{"n_layer": 9, "d_model": 160, "n_head": 2, "n_kv_head": 2, "head_dim": 64, "d_mlp": 640, "vocab_size": 8192, "activation": "tanh_gelu", "norm": "layernorm", "norm_place": "pre", "norm_eps": 1e-05, "positions": "learned", "qk_norm": false, "attn_scale": 0.125, "bias": "none", "tie_embeddings": true, "parallel_block": false, "init": "normal", "init_std_qkv": 0.0395, "init_std_o": 0.0093, "init_std_up": 0.0395, "init_std_down": 0.0093, "init_out_by_depth": true, "optimizer": "adamw", "lr": 0.00206, "beta1": 0.9, "beta2": 0.95, "weight_decay": 0.042, "lr_head": 0.00481, "grad_clip": 1.0, "warmup_steps": 346, "schedule": "wsd", "decay_fraction": 1.0, "decay_shape": "linear", "final_lr_fraction": 0.02, "batch_tokens": 16384, "seq_len": 512, "doc_mask": false, "train_tokens": 137800000, "steps": 8411, "dataset": "wikipedia_en"}
MLP neurons of a small language model. Each row is named by its layer, matrix (up: input weights; down: output weights) and neuron, and shows model dimensions 32-159. Each number is 500 + 50 x the weight over its row's rms, rounded and kept within 0 to 999. Numbers have three digits each.
After each neuron's rows, "fires after" lists the tokens most often just before its 100 highest values on Wikipedia text that the model never trained on.

L3.up298:469487486421514439545535474534471511460540485542539550497512522465460568521489380492467512552535558425489505589479604437569541488570498544489492512486573521522555487550488523470631491405587463545382498504460527501482469469521491560490537483418554475528508516475541437567592483449412480571511332546591543474507539384521565494608460522503492511518525454481540422504493554556486500466540
L3.down298:411516506592466534496445463502577463546462410459423340513506509502557489507517556485465480492480423504565487490519529474492489400469538548464497472459603515595488546501493568406467387510463596474596468492505525429537453534422414535503432583484531473566339530503526435498468483521468523450526584454465563493513575514487507495482445567515486484530553567502541530481482490571403556448527
fires after: " a", " the", " his"

L5.up467:455557467507421522460444602558550470445570449502540477453432450500482571510499556409486491492543464526549547474489492481590530462499446496486485450419535528529509513647479540480630507472563572426506493520513470410506480501528491528469549460531603521494489491433580501564561373488557491638451488458600544488482475533419461464563483568471528472509426521461516502489634567570496527482443
L5.down467:454536490519526450540552449503541533531435572441419485558512521558419576387580454476495495526495472497525578485473481549602504515399516492467567492497489427492614551461522535523537395527483476507515532550391561546444494580522448577417418465533450459504540451408526539480417536485449451474509392540504495512574558460486494504543518512518498489504536536503498488447568492467341450574566
fires after: " the", " a", "–", "\n\n", "'", " an"

L5.up136:538497511483608408527487469490547435553514545380389554517477445419443467543481500487490447500518511512490579485474381463537537550549537473516450496512443483496578515568548391505540551519529510559505499483557563413449473480527485457451510478496490561453579453522452590614460457483506412658480546583581514548542470540532457553553416582529520462521434433465477476517480507491529516520434
L5.down136:460477419399504483518493562491406540449523493503563564507488508496558506467456434507382527542557515524472540516571530568503516571592518481471470564519442542390541467468393556470508581432613487511474612500475459570448511498489531508525534556474520502528440421462397546492509467524512486375537528410532514502575384484512524539483515449491528491554488401508468471495492450571547477442495
fires after: ".", "=", " has"

L5.up496:481491442491467511452429546541572528431565421508454492470447473544491623435536464508482567475485471590443537485514461549533519583502523455542496414465477477395600490550377488420575504512461609485476494540507468486409451514571400478564444469427453480572499542526556508557509382448474518553500484432559535484520489476498543486481577522611485439488492446579563530482473452454526479505561
L5.down496:581464609511581627462493516480514483474466581549480454533513486527411489498442540503494562379557526476467506567403592458543480505431587501516466487535453474595471546490474464579545524532431443416529535530476469509527415498422392616554542556514511490510483578440519469500463518441434456411564548438515569488570490493532499390440517490553473420564524545500480488516506479501446512522478
fires after: " was", " (", " a", " $", " ="

L5.up574:505497515470544433508516416491558502459530568536468514491473443475446514482449440503525620554438557451541512574415475481457585476403504464496526465529517442485575520520477493446362520518507469526558529494516488537451442577423518454448520350512501525508573537499469554503523539473452498502527505508500538553523588459543530495558640442432514482533440421470539521579408506503618497556467
L5.down574:520549398525585523486544489509507459430480453608442511486543540372492517531463399496474525487517475531493463545572490486480482508611520586461575568496461505591464484580488556493500476448451497529479448503515444542492648566469517409574487609413648450537492494486514505443494477526533528449581549500504436458610474562546530481531449490511515491509457556412529467390479510524495425505474
fires after: ";", "-", ",", " to", ":", " don"

L5.up113:585434482557400480508558536472507438493518422555520509458448513433556588495576579502426568566567536440441492508531541451436567512572498442524530410472477495475543448565451504494446534533539608449584527495411523445447498491534421424477474408525462442541475486469487434513518530472467558516508436496428548516543538445505458470585570540420508594468556545402589515496488492472482490508478
L5.down113:524489546536460456498514531424516475552473479538545503492501537544503571591592465532496451453526614525446558445513521409479499504447407503460478603580499481592604455502488518458410454410519544445445450595520425613476488535472499519460544548538537450459587430587474514518435545447567492391454451551510380475525537526536463546430490423549488477443528458514464522500451509579430539533469
fires after: "-"

L3.up106:484569451574504513503445532523580451524493488426405530574487428521437440552424483558526483517486434481564481480373512479590427438461521480575446533541463488497537532554527411477510441436498572519483462468535532443489420524449533536553422462509488521506430417482481522615420383578553456596507530457579510620485489501523486449501411597525520486558466444539501465418471536563463661453555
L3.down106:531438478474441439467493501488470590420488494486382479506458590501495481487558486527415587435487568528536535496569474560553417544557478530499535519512513500391457496492470483541546405423413488508453554501570514459544458520532449590583495518430423495492566602522452494517498501479401556549483441534529523454390468560536480540478607468460479576389491489495552544500620509496422535551510
fires after: "\n\n", "=", "\n"

L5.up173:433511520459517529438490478537500487539502553382455534483504449482387456473480525448637448476512392553555489435507576430544483491448543486500398496492481497489596538582552451508565516433506499501559453541528458481578494512450531535507526434581553525424522478466466480504411372488558402632439510500556534572453449452553474591481469590512551452503428484462500584512399562547500481480526
L5.down173:478447445429436386534521559495446456428446522564606558584409484530516438543411453510470574503580525474552503549373522454482515508497500446495572478451475461480583478434492542470457535564539495461436588402497584464452450504534558441512479514409493578491529496570474657467489600413430515434539484491528449500495464525449548498556524448515430555513619455558444475493545455490501514517515
fires after: "\n\n", "\n", "."

L3.up282:470589467580574463473425526519599424530468464470530583538459468438529512532477401510532502537551414472583515492474586469461497549582572534530447504491479484512589555556475477485434430518577554608450467456495406491491408471463612491507561451521450568459496436475454547516544488564541515487475478472555508477443465419545570552450475590574444571574486498480555483583532523461464485500495
L3.down282:488441455490541529437448480514463428466517500482429487518467510497561553516504477544583439472482505559502571450552447537536514620519534524417473517557507461545586517501479434413591499387493519515420517568496543438468392464575437452468502528468554496432448622508475470522629506489543459486506462449447596479508488484554526410471562497473464557504530478568531553486542428508516515481356
fires after: " in", " In", "In", "On", " on", " to"

L3.up327:524504495512523502485439513524613477527586438495439548414470497444413517455488423472537564531556477421548506470533489465465467579448521521533499519513530539489585441595441391372552483491559484495586448476471439444454466538511564484474593339501479504429421444440470435596533494536455512578491534422534578480505472471579501583508529467432457486488402430515491487496408495492505451471525
L3.down327:414497509444550467532494431481568507522537501535427499484532484497514512550549450502466437507529394538594423512498524539507409651469509537448588503500453479647458535438484434475470495468512531516506535392589503437537495492441528528603545610474513507449456558554531477580472576522500446514521470504498529456477575504460550515447511540518414559500544531538524559478453449402566457413491
fires after: "\n\n", "=", "\n"

L5.up617:521616505471452463534480535535520494418437470427572532536501490496500430456454412499480526538589435482480550454542452518604458555498481460499597398479446541466534522461436507495598534495402590445485536511439503523491394542466509492519555525519558620437524545394586488560566561533515389487481505479460528510508366500392509579424503535536456486501481559464539567491558526530531437550482
L5.down617:554468529529523463500518504409418489471483562545585500569422477523543503543502406485500598484560549453520421519423387474468427467586457506576544545455420485421512387533518502502418541521580484561433539527422438521469481482457487444467570602498521461464524496569478531520480506570482478547511542551525539534556570609443562543464478502592503435454537445540503482518553438465523530482571
fires after: " a", " the", " his", "'", " first"

L3.up333:450558494506478491553480544556514489564574500507533512465496500478524405514446395535568568446496439463493524452556516476541475548527527483489467468463446504487510451453488435478487623499501438631483471444502445507492482428446532448590530454408485507461557457437527469563432483526505496411531505533632512486449500448516524529425646454508524541504523494560415531601481500504570474562521
L3.down333:443470515519539488450590487422490511427466626506525483470456565460490512508475405475468508598522503452490511581483492454518464537564634534518510498540466532436561528450450457501518530467508361495421500463500567507505570527496474411463587473506483558478575546595521459447451493486472544502450455506440562469466640511586438531528562366496452593522552549433479497469561504457521560457527
fires after: "\n\n", ","

L5.up242:528543489556395434480522464581527425445493442551580505520536496558413569484517456495518469534590558468515485559559507498557477474598575499492475446457399540492566510508410500422573512559448570465476543504490533518489436535492478452489581475464517511462507483326630523582523525536468456457476554523508475507492606494451495565534550424544470491474504581507447461500539574450519461619583
L5.down242:437539485454429477606523473467392531487542577550511407420438617620482551536601513483492502584507459493446571479456500555487495525458528448482516462476599434428526494493565472532482516582556495489478521521464388457485566617518456433492498532515497497480569450539482478514487528502491562530438520429500495436543576472389535518373499457442548495408468500478475488504623470576553535532492
fires after: "-", " a", "'", " made"

L3.up10:539463434525489436576530467526477429522518521529417497555421450517457496474527444481516430545464478481443476524498458503523473449550407458485501487563499426439590465414458491527462503488569559497521592445471549482484368520486519563510418478476570482495394394451491583474423444462466488517524502519523542496585572571564510462568572556448443475494451455538654602577556581479475565603536
L3.down10:531492522557487538441495454496437485506485556516459483495643529637425460489486495532508518441410463584485484474510571514451440509543495475276523556445454553624494554515468526466504412536462519480512578525541571544563460379483483538537513469534479450502475491409521518489526497444518455431544487494460474506386547519494506536534563443487549457518503518566518544518457524559440524510473
fires after: " |", ",", ":"

L5.up474:469518497537473558544423519571602510569471525405514539531470455455412362550498467416534612454476566524542537499461488520479458468416500470528425481549475525408548448562466440449544501437485436601589403473466544471545505579495508502517588478475563631485534461436478495590464487468480492555523521501454481583487432480543385502494498487486505486585513456476473501457427545583466472465492
L5.down474:492584557562519388498462427451541510489457534499471563533488512519476443560411463558467415430553472543466430527437475456456470527566430485517562453424446474522539481514435550553516549518454555426439636439609562449451414484513499524487441464456499490447549464539461588488521536510464559467420499565578576452581537459448494489556532502517418547510554464531586554468481536451561554522588
fires after: "\n\n", " (", "\n", " un", "—"

L3.up252:484531440458516496495448535509532487542562465426498516515540455467485465497423541503579423410536467517481551430485522537686522543519566520515445520482547534516497532556448384477583576498537497505520538450550456405526420478493563476555495477476462509534496438496491470610353525537576567530468517508538563477468466481487555527530593481517448524519421441494513566510427484450536408511564
L3.down252:450523390526523549488526481573565484551480454605566474473480553512498555475497554461552616534485522524479524529516571528448491514477556469546456538525509475420488544467503480506468427527548461530563521453500492513500523542472437490508549472488452536527382536462443490518551528449459454423447489482450527483577600495475481498481558425480574512469439399503358642414542607429461483529484
fires after: "=", " ="

L5.up580:432454411567490453564543550545444529418509582497557496524471486516487635500592480456453563501486508505548561497563466527415540542504508416528561429532561453482512455508506511541534472438435560432516544523495433472479502496441438420507505579501536487483488494451491510515536545448569525453446460529613472411499646421417534529526579552559474503454498513473539546435555502439436421592542
L5.down580:530641546500457551527512526446482519549453442438496537516544497489474408551494509554575493488539460561429427471488527469540407517489468568477469531398426464527524530401446492516395635541457463540514475485542507503505443486573541599492533472420561517550554390551508484417443448498394462518565555474457570576500420550553441497521508505495542432508530446545440536550448482540463562423457
fires after: " a", " won", " received", " the"

L3.up551:465438515501496489518516511537593541439553565512558469518450485521453480515460484406550566600531600456580471501428443554559517394456531532533623508553596492476477505500441462523600542498521455526532442450452578559436463497483528502457503580446534548548466520453515533547478537499512508587442481522607535557557501489467393590440472479359466494362517462538466535384476486437509505452408
L3.down551:435516518483422516467518439442523504497456523530632467498547519515553508487480580455497427454508389508505451532530505545399468528533609542561453565466453539524403536513508533492482486509616432555522458484620455575527482558434519481484511465513433464460521497582497399447444529433483554518573477455464546550501683517589506508546463449507513535515528568529455445441462461500541507542503
fires after: " |", " f", " -", " Pe", "-", "|"

L3.up411:525540550487458464510391455504605457516452595455472520563470512513448465496505430440604576541446540540538501500397517465570471470481565489544537499508467482513508488519457431423482421478422498588531410482456582545490404598509588512492442454454484572423535476465662502536523483549517384583502460539540540536543446506480455527481483525438481513436474501552532438412492510642508508521442
L3.down411:549494504416589501571531448439483468481510466467430386412573519531523524473333543540457481436513566512430465541533499487549500529470476563435446523473520515486457538610529527532532462486459542389516584550559472501435443491529518532422540447528523452483536428553580513536559579482589510447498464473514450422527503560664516538517581486533489492434472438529470524525506509461567510516477
fires after: "|", "-", "Is", "\n"

L5.up585:519496481504539488549471531477498493552479583524483519465441504521531513532475423386601566475431487522518537493477371541499545551519561431502593484497474431434495574425471508507473496467460567587476524491432491505481493473404499482386518481436564460468444457523471569552459461384485485595523461545563519506474525584434555544531592481495496515456522462483539597542495518509443574529509
L5.down585:552584460555505510537521490484519434453408547484459448439590513489512477493503469589504475503377475528407545555510505499536443540540493481190542460462447512492549519464478464507524545565446477478456491495483540428484662417538477461565539481522507539430503502533566516515537456503504419456520492554489419544530531495476513513522505510541572510487543489593489533473504522506477443560479
fires after: ",", " of", " with", " |", ":"

L5.up23:468528423507531400556511486537519465390466531440541533458483480540514504448468463479427523512528546575559545490477516497539421536625484466523499443469489462463521526617511507438477506560453532489470496537478572530412336612542523512569525477468535518504582483440512518560573511558573481539470463474532523591495464509435453503552487515508452441491443582524514583544550505565520354559451
L5.down23:548445513513459472559445440546478561389568448512506493500429565522568590429535523559448506511381493483523472460471489480504485426328518448508552462523539560419508507516545486477387518586536571492461490437531477467533444529514419507510482479497559451472524603609475516499533605557472522571514508421513571514394477463482482459514454509581525576459486550532473541490491542478572560519438
fires after: " a", " the", " an", " was"

L5.up128:430534496551470487517477454504569452498389527376481509535508488521491437494397488480469503618537534460657456421550511472448485478527583534565519501507446461480503477562444486571564555493491474506485418510463468421529436458472619588504549511517522475461390458456533440529506390577533399603530483529550522587449396434531499559481528567485530547517506553534457577466541515469479554538559
L5.down128:484498413526512586419596575527422548527639549579519388472387570490527557472470539567453506456517559476444487533429485559509496484406467496563500440554505507470526503486591480463542508530472517433440550526493526466557488485493462499465504480504446535494545469458515490507483502385478541412463568523453517509543528380462527566570537571490545462512545468464619528563452466475496536416401
fires after: "On", "In", " On", "|", " In", " September"

L5.up19:430519492490590496467472479582520479544524503485541557496516503487457455519486459512547444520530436470538542434441473424664500425509515528514482481419351417461574450446495550524619499551516466610477467534424469442508494536536534513491505418443493451522478443397529500508460377489499482545433523539529502549502431537553500545511511557426509377534478575526456530607444541483490441518473
L5.down19:463478504488523459509506466541543513438509463486531517438469506536509556484518623482511528449550539531535408478404543527496585490480517537299445486455503578489423599536430579448495535476429451431512502422452512449541581434485456456518433616537436487500499519495479564560549511491604570510591471439452394488412506486448465386542433503520542611545483511418554480464533565461451513551427
fires after: "\n", "\n\n", "–"

L3.up67:501524486530369483574401546489550464524453501563550456467446482516513433505479479442513516590481458510546503577520473435501485503511554516535525430437451476384500490487475511419486419545571441556441452465566447466547476529617492506530526514496573512450507535456479474467529577525534391502508486495555571524528497580547470566460516566438504540544479478489531474416596520505557378496462
L3.down67:495505528507529515602375519517501457443467456432498473635663579550485414521443529542413588453570550470386508495449518465442511483501470547421523510450563507575429491423616577501550521484546412491510504537492511476537532550534492457490460579521509550556570612488481530502528506479435498496556490544459429417487533487518470503532410583440484522524456445453485534492520507466552485533413
fires after: "|", "-", ",", " the"

L5.up26:598435540628559525436468494564528474499513503549465478469486474448384558457551509436486531616462508451518434452483465424438556388455478416530424496486510430483497566475524523549507506501536610458549475555482572493499508518401526522462459382541532481522453510497517464459376487542535467497503454482572518500503543527519479501644470514435564519486511595588502513504490518526498541462560
L5.down26:503514492443474474547520438511475574517491525478454440536515472544513437470471428554518498483540504582517493456617417539504518536577553508483493461551499485442497448451512475523496442474485552510430573518544490589482480458523527500539470490335493562482543452530534499559557511519512426396437498527571516544503518423505521575461489514495425519430497581476505471482555542481481400644508
fires after: ":", ";", " Krist", "0", " Matt"

L5.up47:528539404606503478441424528481508532364467440509514468501478504570504532521432489487450546571537409549550524541445442565528559551553620433555501457523520489467425570572510503412519452397461564485491510529519479570402439543521462421582538530481504501568501495531513382504459490567443534462449569505518504481525541486431625532534484591543510468437530462544511510406441408498490463457465
L5.down47:479513518497493474512494501478527532551471494443446601494589610405457520495470454479557557536486446543458489453445491471573538503519448449465623403464418459628510509441558444556563438428488456604556464503525564471525521544506440490479543388568488537490524577480428491457581513548478516458534415617399502492471537481515505502525570531553544428518501519547501516505521509499533409432480
fires after: " =", " a", " R"

L5.up573:424457436512508502605502510603504450452422469530473423608422500476483409511530443391501596554519491535457477487473523505457484562443505520539518449503487435440455429517535552468418518541549546461502548471430618520440497469454480541561470570514561483520462500400581508564446462461552452498500496468546531490520543459463431440430582558473467523537554572536611561415496532477555508504571
L5.down573:481496538521523479582402402544573484525511369428503471516552537465478463434593518489426450441492547549522523403493533485461471484447437498487580421530507589498520392490498464429608502522448579470526476595515526504593478489508475529552505509547483472506449437449496445540568481503574476482545460536439521415513485515487623519436530438486445581546505502468461479496436500548477588508553
fires after: " |", ",", "aged", ";", "\n "

L3.up64:509443550467504437540504458527520454489440598568475521461511522530439506479486498490546618522521649443540423566443484529466417502565564493542537503557371513399554461505493445533398509541423482487483474465524593540379423536536500524536564507442571576434473518451512539567510499560427426572548514453526488557533408523430495536451448522538496491454584458502470509437560569565509572528474
L3.down64:504488539598462541500495500554617483442552433431494559506567574506604475501432496471443463514547392485468540475414494439624558500471512465489495510464520517539549492457438432537517483495611369512484519531450451529550631504495517406451558429526420459514503515520441422510514577434520582497509591541502507434506567574486487547510551485453533484519438471408455515503420467447508542465528
fires after: " /", "|", "-", " ISBN", ";", ":"

L3.up218:540540479521509525431431487565574520531508480424499542521497488532509529544453397525513559394588477556524536487505565551587487517563491516486493505454495530566557515609444495351513533498494481512512556462451500523512408510454470517504528495350480514443544486358549514521532542459523454490478504460528592459458461504421508464521476512548435557503444461480631494393486567546521396466458
L3.down218:468391501592513447547474477562518518454535531541469422446522469404458567475440517545509568545479501484432540470500536549587516488507585535510578522582527480512487543476473512413519528608502531481549471646497531537466470464471404453538500527526558409479508488498442482457450418525523542499495542494369442497598568394416491478523577468504576438512458526500441404584537424495503440525556
fires after: ",", " is", " was", " a", " and", " the"

L5.up10:569512530554534469541476405494631424538525498529440514499467540446502520463578519484465556555521591419590456489448500452463493543448559521549602460463408466540559470509492521396402490508463593528503461535492433437514445539500568455419537449519500433517423504465453448538556472535507572545528515465460566654504488439513502520523527470437516554470652444537535452469542574438543482464534
L5.down10:520456586497487531455558468562431512498436422647430443518445531531463517502550474520488483448460525446545572528490493464483465452486490538498516473511604574528474524499569504560444413542584576479438463549576476548493565495596412410480478490470536455511474437510464498490534498480554530468563528490522462441454505583495537544528457523555500525393584423508520473545481518595466541462490
fires after: "-"

L3.up478:523497498490483443567411411491590443435529572485552494500415501437440519463504441479529591592503580517483503497459494496480471415587501493542630499561502443482478516518521485526473396557465551477437489460525546499508361556534448540479491485486540524396500460398532524520586556470456498515501485493565515523403417528504473580466524487500500537504566524519582453579542572488459463543522
L3.down478:544479494481546581475469509488477579535459476374554496486505493565519520463592489515527527564462512531425551433483455545551543568452591509505488526420491545523420494475511489454491522530561453592522448560433425534519571522546531442398546509512495431561521454433398443552569591480572538504460510485469449434538495386521531593477488499507502493467527435535419518481438474496532593419441
fires after: " the", " W", " /", " a"

L5.up127:559471482486554497418556499529502478493544473457428499530461472524498542449584561484472493599588569449581513485423598388466543517505494521513560434500516433512466477563502499498473569444534506541571467539432507436421486471557515535465407517552549437547440484449533622492475498464516465621543438548502570587558425499521457492538578556537567466442478473489494585491473460442461505493404
L5.down127:565489414477472461465602526556439507522503525471481544489512462494587529407480488539424447476498458537508566538536534430495541466499477431540479467499574500444451432415444451558450571496555498496460487513482416486538504638529424502427501422470463583491596559515554547457475463531429401512540559593448428534502465510528467576476506442492454413450567542540386544557513482508618457467564
fires after: " |", "|", "-", " No"

L5.up497:415575576488480504465532463576496496609501480429435517504539465497425426582500504399596494585518496381505444397452477455564548516457563473553482508527508400493489439508496443493553513498533519533561405519491543499516497523476514545483556407510582491502578482454549455500472440520421390640534505515537518653516389514590447534499450576417539488490446486546492467473397535553453490478495
L5.down497:393571471550466466561497464528561488527490614432491577460514509545562400436472506615587493451541493505584464456512585595483451542448424572519542474451546483516533539511486466549529497471402483505421553411435545397430532503543498450541478601465528544407517573457453541594567514450517452556533564439438492467508478422444401483448516372500511471490518513446525514478573507475468466506389
fires after: "\n\n", "|", "\n", "."

L3.up159:453478519429545446450469472520526478520480539518458539525500488454505447475519387398603570585543511426552463459399486472604503447476442572546550480486447500553458558478437544432541430566569464517514588454429483531496456517483584510576506447449594543482449478436546435549526470503455432609462417450528613529495419443432492483513523502403472569464521528540565544528530558546504469483491
L3.down159:488548493542507471500500458503560495483501575478515490428594427542498555481470457573434400476512406486471467522599538510458462557511431501485468564507579490432549429546525388513529492501476510468514541521624490509468463476464442554472505505595466520438400498493437551584552442572454465519558604539521534490541432525452526610424496576565574460487422396479494536491490426517470460448437
fires after: "\n", "|"

L5.up448:512517477549464465507475499621470521564463545471561506499487401587409479494384476488574570440551519494567453469472492532545511367514510463537419471475393514444601504569463463545463471464529525526590488507526484430471486565531604486513578407468572503433492523407526499493531508506515429502434527481552553531479452459545432547468538503505512435471474469524399571370440587564507478474521
L5.down448:464500568543507434565514503509539527493485451514470457531450516581507501529493418480479457486473486556438377547477435478540493475455487379440488483563470502355573457418533517488504610410493460435466515501500494488405600424506483569485514475444465557469541446650474539498444475416489578481560413578574424538518581460437540516499494511539537472521580456571599512534607517445487551522500
fires after: " (", "\n", "=", "\n "

L3.up311:424545582467495447557439478583511454545517533472403508529492442527464457517511409519557476467483464529523545498471579449597488526476510441538491531499449490516566476613499414495536576466502512578503427566484514462472463538520515564488534440546628550507554453399523496546454417432481462680519531542533559598508400508565476565495480547529449483500376380531449526483409524502499515489497
L3.down311:533476482506506386524499525452414390446523429524518487493529492561526498495469535514361452543539607519571421527424393440527458508541470496455546476437459495611540490494397528470499557527473498456473590419497579512493539528510480475520403552482445511520464511524455639373556583477542496443461406479498557455588457500501553455567567461426426542509542524505519439419495504525555509457526
fires after: "\n\n", ".", "="

L5.up205:481559524496411405476539449540468435472509416583561535525462494479502551546602561516449458488480535436449554582492507409553561450563441532496413496439446532467554456461487516496510451495543567481413561562480487510470443569536445478467408431479595464465453507376570547463572507512504530472426473470545529528522512579563605498486582547469524473528535497505568397535504472556527477587547
L5.down205:489494424493489542554407557489499511567523516520600520469527595510517519489434497484494541492358519468518489479560494591514502476476495559470533392571499584497378428555543588529461584516400488514510438409563550531529535511475477434511501545452445514532521550508479523549445538452524509550404614530534344599485527488513438426475462413450488479407556505463473444547459538504518527517457
fires after: "-"

L5.up335:500571497472530432510517462538507526457517468480511513550485413522469563529562532541479424539420498421545498485376504555577562497455550406578486480512477553443560451576475407508525525418491608536563525505487446459559463458478508511476524498533445517520502479521506542532413487582465545568440452539590483515474442478407506528583489512561437489482400421544460577539411556475440448576517
L5.down335:479469460543555520513560553502492461551516553498454517487469532425527503500459449429515629443574511489493449474591492552460491459524514520439504552391496505477483601507492515553433567504510508415412481449466512425467571561561557449517475541445480575526507496541531495520479384494510413457483504450518482462532536526598430503481453506447504484573618482489466446551512495499670492453456
fires after: "=", "Sch"

L5.up86:478538441468517520534453458525524474569495499555540519560381471516494501534522559524498488501578487545597515486427519481636555460548573405517514503478419483390556499572479513483441521478621530567499471480411460413407487548513586465456449474504456464429447488465533497557458552478575514527496529502523488525515401479557455544475598617488460408512406423553491576573408584539539541507456
L5.down86:516470498493503455468508472516534565498471535502492538484382417547487452462530535512535475478620450560515512500361507529508602485511572438330470568497445471378494557515484605470553565490548564553479582434387475481469585542451540502507499547417511507575535454513516537481473418438563542532496493445474409457542513482501523492541487531409516505520459442474549531538567574489529532544537
fires after: "–", " (", "18", "19", "born", "17"

L3.up370:455507482441512444490459431553548459465539433506470477507512518470453452464466488598516467474537526532489463455538524471568517553480494535499432519518464519491525433478514468412558609555588541512576505489504476576478452505529535547631546431498387420453434518501456426518431420562590517418487554496506544494483469412469547531494566409517524519474429482451535483524471494460573474460504
L3.down370:466513501541477529459517500445531605469442584465417531420524561544565521459487510572512562485418473539515521590530549577545439574563625482536438491590456424423541553414491445529474461410523368468466503505454552462568479506490473492554586578437499639483394535495547514511477481446438447536491500539427524465503557506416521479462506505481523513417466388525513537492510537497528506406468
fires after: "\n\n", "\n"

L5.up283:497463532447527500490517529554538541504555468513500475511493458532441483525481509365485509501510501506496486423384472515510552480479474498559521511525568411417501479479486517579534497502576441591523554487446478549539418555439515537536475539491549518548505522610529575468433517425469527594477387542591579448559432511398461430588482507467456542497476487477557620483593547453441514516471
L5.down283:435597520556519527520481495492488543495539557456571480522616477612576431498450523501487527511445389520430517456528517459444492533456542484442490493557454519426528509585494519466534483567407517475516537539634525502569528421436466553493406384495466515462474477428522437417584478513549487436483520511521469528531520448604508506444509407553549506487529503497390469572517466517399460517491
fires after: " |", "|"

L3.up199:423474467548476475503456552556587517419536588498551524506444459500496478500471452493552481555536498447512556554509505560610467436520498516512575475533539495493483497642484419544578435523508457550512552485465483464459428494491512482496492528497584493461528498390500563596534480507426527500524406508666549484446458549475529547449448548505483516394492530523534460462497540484470474472473
L3.down199:533513595519511522462514459417532475474607442518486432568558439521527531501513548480450476562495510480527503500521519435531438515481544505549441479467516592480462573559549540535524501529511440434569545500570351611520479484495551408487554489478441479553417456472410556552592514513476519496473522470497565479451530522581447489544540478478545422462526474457402486406436454543569571459532
fires after: " the", " a", " on", " for", " an"

L5.up552:487457415553489511504465507508591501509465518522493475491391462514502535503471422458631553474542497446633482499470445508456439545474504491542594472515555552451488566383477524478446484458564508547563560476388554447402445505460518439513494505380554535539481481569505494509512527520461523487546466457575570466574567530533478497445540515488506501523455526555556578471547459466499458503380
L5.down552:448401465538475453556521444488465446493452559544491468428488438583514466500579514553500414453522563474522420452582478564504418532495433560442580568474505594490518508429496570442509536503513458538398545454506549515428488565455491457469566605493479548513574512504532472559574522476556481469491544436447517470549519478537469527377492540488525481484531412476450482520689533503475479523515
fires after: " |", ",", " 0", ";"

L5.up154:524495497513454475506606608496479535475515543478503530470454433518382511420518501441524532492536520488565542557466522541443477543524504504496531458466504518531580563492484547465440459456493488545616495549491474382545434581516487461432545503523611615464504436492444538545523549525498486490493444446579571506493593493440489546431415583484492336559475497521515566492559536568438524584471
L5.down154:519480488548543507508565393440462474419564472536476507488533527461540520503547482578501407546567525491549591517517472547454454471518442512374520467541520604433438532507594575546576544449492528397451601484480525537474527428418471510474499554532455446543431528513474566559548466400510554501541483409448571469474454548529498541450484503485507467531482462521431412480526481549581598440444
fires after: " |", " −", "  ", "–", " 0", "/"

L3.up91:422536401468398561449480540555588461402564500523492510521478551538599538540464430465521469461508427535513613504543504534558455496577467548498502501502443493494508586546503514505569472462532471566391535540468399492457446489456486499420442562541583541432591481435474473591550449486522476593388410523557509443501464566555537541527467501453488565435466533538586450450562556512557347526502
L3.down91:475518499512523452627524474584481451487413494482456422534517489483433519479498548475494463396475434486550382506466466573481546540469522552498596458650647463488522543539506455518446447485462443490454510414547404416494466566456537520477463490505487529563450535529570482486472472570427534499525564446462503556580514476486467526503553460477559541417456554542439639434525491423435424541486
fires after: " the", " a", " New"